MLP neurons of a small language model. Each row is named by its layer, matrix (down: output weights) and neuron, and shows model dimensions 0-127. Each number is 128 + 32 x the weight over its row's rms, rounded and kept within 0 to 255. Numbers have three digits each. A neuron's up and down rows have the sign that makes its largest values positive.
A block is one neuron, or neurons of one layer that tend to fire together. After each block is what it responds to, as a language model described it from the Wikipedia text at the highest values.

L6.down193:136139107123137135099128174159105149089169123067150113111122182173115148133133132076143123131138116104155125121083138158153123148118087096154116088107112174174134155090099122134111127119192159127094186148150065112175149122101145112122138141075111106157156127081093110128128146125129146189109140185130151160160114122128076162115140101146097129153169087119095134124118151113066182133038
L6.down255:095125156110125127146120144138168081113095127125132129171107106140059157164109070134100077090188085148159146102110147166180153184140141137152111094168043110191100123095147108116124085055170139180186162139170131116127108153129105123138108070171119139108165116097098145086155118138102106083100097174159104179130134190090145175136127181129127150116120097160139130092144155079116102096150
L6.down346:043126144181158151163179128139119171130089118107097136131099105091130175143131185119150133061119104137126100099081129112098078129113127076174131138124099175147122136166105079094053181121147176080108142140125138174104022160089106144115162187139066153106201074114118104137145130098124090133127085106104128111119160098188153115070122141110100144132107129113143149132058130062105136142113
L6.down513:080120110090089097139153157142112175157131062128126133154160135179113133100136112048114078074180119148118173156161089183160082091099115183165146138155103077116120150097147097138146118099138148140162122082139093083099149163085154169145150050135134127106181146123170148204133162115108157137121063104184087149137174141176139179121133123119129167159166131140129108080193109083119146134072
L6.down581:113143078150088111112133086198119175154080155143148160167094223089053055131111065155148096158190067124109135149150154155097113088134123096158113126153111078177133151157121140159116135083138132125124080143084101123097071136113182100172121107186126137122124107092102133104149110164135132151154091193146125113068190182119099103122123095197103165114156098169122155122089117115129068146103
L6.down599:129119144115180085127142073089158191109115125171154142155096103107120081181116104206119115131118092099112132119089149138137129120125131104142064114115098120139079157148080164066132118132121134106146144158149187107158124115129126145166079111155158115075067097094103103103146159098084078113095110155159136108133118146102100116087101125156113094116102137138159134106129138123147086198149
L6.down961:118139082078188135154161115150113092147121142139154137089134126148096139147133146081115127064156130075130181098150066068171155134097093185053111101128124104161151123106116136154125135148149124073131101136120157145143150116125116150132083139109112125117120101142171105085142131105115146109118070133138115116087126098049167119153087120146097102185152149129110143162188095137090159158047
L6.down999:114093160185072128109195105148154121149140129171116110183116093114069076113128182128169133161123114116133102185103203095113129155201161101156108123109160087135091138175125123072117149119084088058114204137160155140122144158142122116177162123128125080133090159100121154114157114133116156104134167102191099184160189136131134127159159054153019157166118070132115124094110099115123099125132
Date-introducing "on"

L5.down534:114180125110124142169119241102153136217123154117066168160089049110123145125160161147130126091134112157153126115101104172190137091126193080096151229131133136133173096122145109148124117115118128077122113154098125150154149156117153136133121160130149123111148163140183073097143175140142124126159144106118102157162071151113109197110134159123134073149154139095132159140177133169118125185108
L5.down573:151062157132139083076071152155175128076048062176129093153127148080147149113165146130145123100101107133107111149127119157167093127118141129141105038174139176146141114062175139206070129147148103104137106155116126132103129125157134174123112150116125098139113093115162171154129124101078151128116172113146170106115206155104078107134142151152154130213089154147122119136112102140148190160147
L5.down687:136113109166121181131125099135120071101029092118146115115161118127114194112129099179082162130092127095144077110153164062092088133153108142130186097123063210133113155078123115154137150184112089166091144082150065164183118114172124076149175141161136116153097140181153134102130093103124129148139119122098151168140119118123156145163153083172145109184103101129089155158179154102107130118125
L5.down915:116148179114135102096117093143124202106140144130149172090192157064122129220100171125101121143158131138101084148167145185117193084102134131127177131158121166141110156160162164128129144160138149065122184123123123130121143084119117117148134214118112106152137143118124119126071122088126080121122140128097182137162162143152143126142114132195193136102169123192148150060106140093152152117184
Quantity number completions

L7.down374:107118155161144140131073165136061093168136053132085150097137114093135118126096121127150150089107193123078094069157166154133119169087168090129158162136136161147172143102111155126135092198166150160123109143105086146113019094145171100107108087136046158128155130085225164173188125103150069177125121186133131156134085081155144120117136161093064162131100137126059091149060112131144109146139
L7.down430:152181116107092048121152149140045124079102136082101112141148117113089130128119122146087130116109114139166081071087102112112112136131119143110091169153141136059128156128140153109173154076159066144162131150103129096052147040099181123182162163114072083153134160112087141148089107105155125092106108055097125110153139120077172136163082117109112127141108166140113154133157135119129162096137
Year century prefixes

L5.down373:127112115083114116112192174075180123150137100195166151165105109095090130189206122160143134147113133173130134092096109140223097127085114117120195111101165105129116145098111156142106122128160175078073129120140143131116154144096167164150156091170118149180079111098079137088130140158084122127126127154143180130106126073150161072112121175048100147118153161136135066123132131147119172118155
L5.down471:148173110105139127112095117071109075165165077150130131151110185174151173114141145160134153075129113140041126111128137141115132162126098079141063152171132128085146160114215146160137143088158121115078111124159102081096132114118199079142124093085132100124141155165182116190097191143159153108160132197131111154081110153133104131062130155106171133150105139085135133148158119101168165112120
L5.down719:145111142122124210139129103132117148106113121164169167164151134139153127166144105108181153142160196147119139145119104187155118146155176122183105160137124121119112076119097162119126111158178092185144065132141134114131106113127156102192125112099082106140143137087094177151154074141117129133159062125119113123131180118145091158138131164111179180129167188034166128090177098120137115083141
L5.down984:101097090092130105138149157125212160088128119079134122130150147107104132128164163106158087149149097112153150177152133168196143117117138108116150139165082104198141174135156129125112117115142179140136126125179091150059130160134149107132206133150108155130080160113107087128189128158115171123108125174153099148115110188169116135115138169114145083130164113107176094142129083155068154157158
Prepositions introducing dates/locations

L7.down394:169145115096135134094114113159150170172113107086124137134098168135118155145158198107146128141141097128090158150116066104120144112192094142102137121123132193123136167072169152100119140056161138074086159107123104139104054118130106162112152142145093104141125118157121072054146189123117155135093136124067066042056127137134092130173115101123156120132194138109105140116097116161150092109178
L7.down575:149135170085179108169147157172146104131177159126060147132095175155034078150094105136122121099119114139140127113088160114146124172151170124111160160170137129169097129134117103124107060114209200152115118128146103135107116106097099142145120159123102125142191175182163089086117091154148118128136136180090070042190174183116110112150134156124149159163170158168129129150135142154118088162128
Date-introducing prepositions

L6.down102:115100146096111163132111128133126157129171140145138193116085119158138156212147153111178185137104099154131145139138150181124125058113131124146157154160161045177159124078175163104155147162139143121107111122154110198129021118105126098137129110135146139122122160153057136161179136162140168127097050130167119080093198187131067174152166080115125126135139112129117133087103154083094153120120
L6.down208:084125098139136078132140096111155146134150135143119112107151131177140092153158042110106150106114150149147101163140058151134138152126080083132096138126093142123121148170151130142142145147086186120110188157166069115152161208206146155079131140102086098086160108177151142185142137119134133062054142164081162153160193160160159135123127140071119132107124103195093098110162171160096156120118
L6.down470:152134119156090141137118157146123122140149111080182115175142094123151176139160181156155131147085163124076111171134136128129090082163120117079146109113136076121078181182151126122095144123102120142070102135111131149135121148117119089139133085181096090153143127174118123171168123141135131063070181128117118118118167114150109147127087109147161087097107116129151102117138110112078157164180
L6.down710:143119174089204139125150095086096127110090176168207180137197113188121146174164064111159128207107121156101150192138140171080128122097089172095102106147134097168119141120132134144179129169144117098123128155075110096074177178116116185135135132136126144142098156164136170137125109113105109081149054106156212157108128085157112140199131101159143187182104093116163159125119132122105179114139
L6.down796:147110112088062131087098130112117148163095092140096132166122118168091126104151101087122111081138154145119170143134126069109098097158083144102123106170166118061164186068193128096115119109106155157153194113158079145130102122095072077093117106106087121137133133127123184105073192120168116128157140141108160140120104156133097096086184100142178137130147097113160137118115174120130098110111
L6.down860:111156125153143161066126095148161090103113135189077169156162182106202131095154107110132150160110125109098109148159104141069161106113142123199131188087147064108111161035151130159136137134119112085047122150119133146147185153112059094127177178190176155100147140085140126129078135082113093144149102178127188118121141130158134143158114071162159101130114110133111147160138104137101175084101
L6.down919:132167107109087124142164159112127191086121112051119156194181150113177121138134111136161179177164102134132122204111111105102142165103175138170157123130152120158082092078185132156172141095121111114140163148184131124118163108146120145154145142128166208136110119112105094175121058124073147078114151201114142131131105122133107077172146112079121064220156107139099123104145103138141131141077
L6.down1001:135062087125121143148137171110151144125099093164135204097106149114159160125167118125126093102154107117117118137135149198105148120162106141105145125159156114166138094096165112130126156155085071184133103046113127166116191142147148164159125114104169049181129149083134159084185128159109122099123124097139092124173152183238145092107128139138078163197045180143144136142099114162075079173081
Quantity numbers in prose

L6.down33:100133151153182035099147101106128109120144030051088140128136130126066141124115135165181085118066103155124120084086120134101133173062153117126138113127103190104134114133152118177138165098073086090176127114069145177157039150101170079156156119108133134113148167072152152177092075103175099141120097122108164155121131114163124111137132081124070144157133174176103124174132090147093141112100
L6.down225:109109120130152104131134167178168089113157088101069148149153103141086116129147102125120122078137166178205130106109092129144101123080191136167108134104138147063079073111176163203164096091128145136148105103148108192141110174230144201124163148079104176119182168124130121121129157087155180069140182085127084135136137093093176094104146139095082115113102160140109132149162198096110155104129
L6.down246:159138078085162115141122137122138157122156148074079141117136205109096133153112112071184171086097152129057109126076094092105135135131104072139198166181095123136133174057106119102129122138175127138114124060135171162067142097051144129094174141138101097126196193080106174081147083149158163188132147161147136189139071078124162092130125141170108143133111123121124193074089137111158110130131
L6.down788:115126085141110156117149145105112070098153110152097152127093126109147106098146087156119170121171116156138099094108171174069152126170144094083116105127136114145177093130077047137109152079128083160120176107145122135136196194100112129142077101180110104186155164120121099114123122103119136137106135164125129117084128159180108140102086191102144184159101135091124150116131125120095145167115
L6.down870:092085087100101124096135105132088139153122126082116122147130115155126175150151146127083124124114088091102095136108127111154149156156054115112082097114120160103154130077089159193147151101042128120175125136139136145119110139111106088112139129093119104078181047215080127083150092176135125176159034092088114171148136111150149154153119048196144126146061146123073130148126093084115155139116
L6.down905:126148149117145143112195206106150171138166105122170134074157164135133092073157134112124122170169144128156066182127141122102109163146101153129121121123124193163157094135113099128143131156104060140144085118143180168079151119092115099125136083156089177184086137097177101111129149120059155174115124148145114087116128169119177140128101178109202154153100106084098149089170144143138080098138
L6.down937:209084113157157060113136051148139132119145116140158137081122152110093169058071116136140150077119131140150119108181164192078157147158120148070072122170159171130138146136096137140068178141096128106111140114091158107122095088159114095160113113117088124120127146135125136166135137117111096085112109137059067114160156135085142105102166110118108140134175142095112130114123074083168107078141
L6.down1022:126084085123151110141081141098080148118125050105147154116137154136114084150106160079172130105105133137177112122073148132152133113152179134151110128133153170078152129147111113085145145133149158116134103095138094113141072159074114157084129140166105135129138164153106080119150168125096130131142139115121134163114146136152126083131108118058122196133169107052149146165105200122120093098088
Year-number beginnings

L7.down760:109089141123114115154148209099111162111133119133100094080175119161194139120106091086122168132103150130098158123126117128110110135137129123131117090093160090080094165131176119100138124134154181142119119115088120198170086137149140084121163133142144105157154105086099082109175091143114079122095108155139074119158089093163087169122114155129076117132142100126143095150131112139053133081112
L7.down870:122105122102148182110122137153165107107107123084150166161131140137150145151187080033160172150151149177119098124149136181080168115123049183113126075099128100144100114129141098134192167137070149079124133098117101171143030131107131157169212052136118113130165121217106122115160139178112101121094155174078144205129087144136128150151108138195075072169094127150062121095159128087108150156147
Numeric quantity digits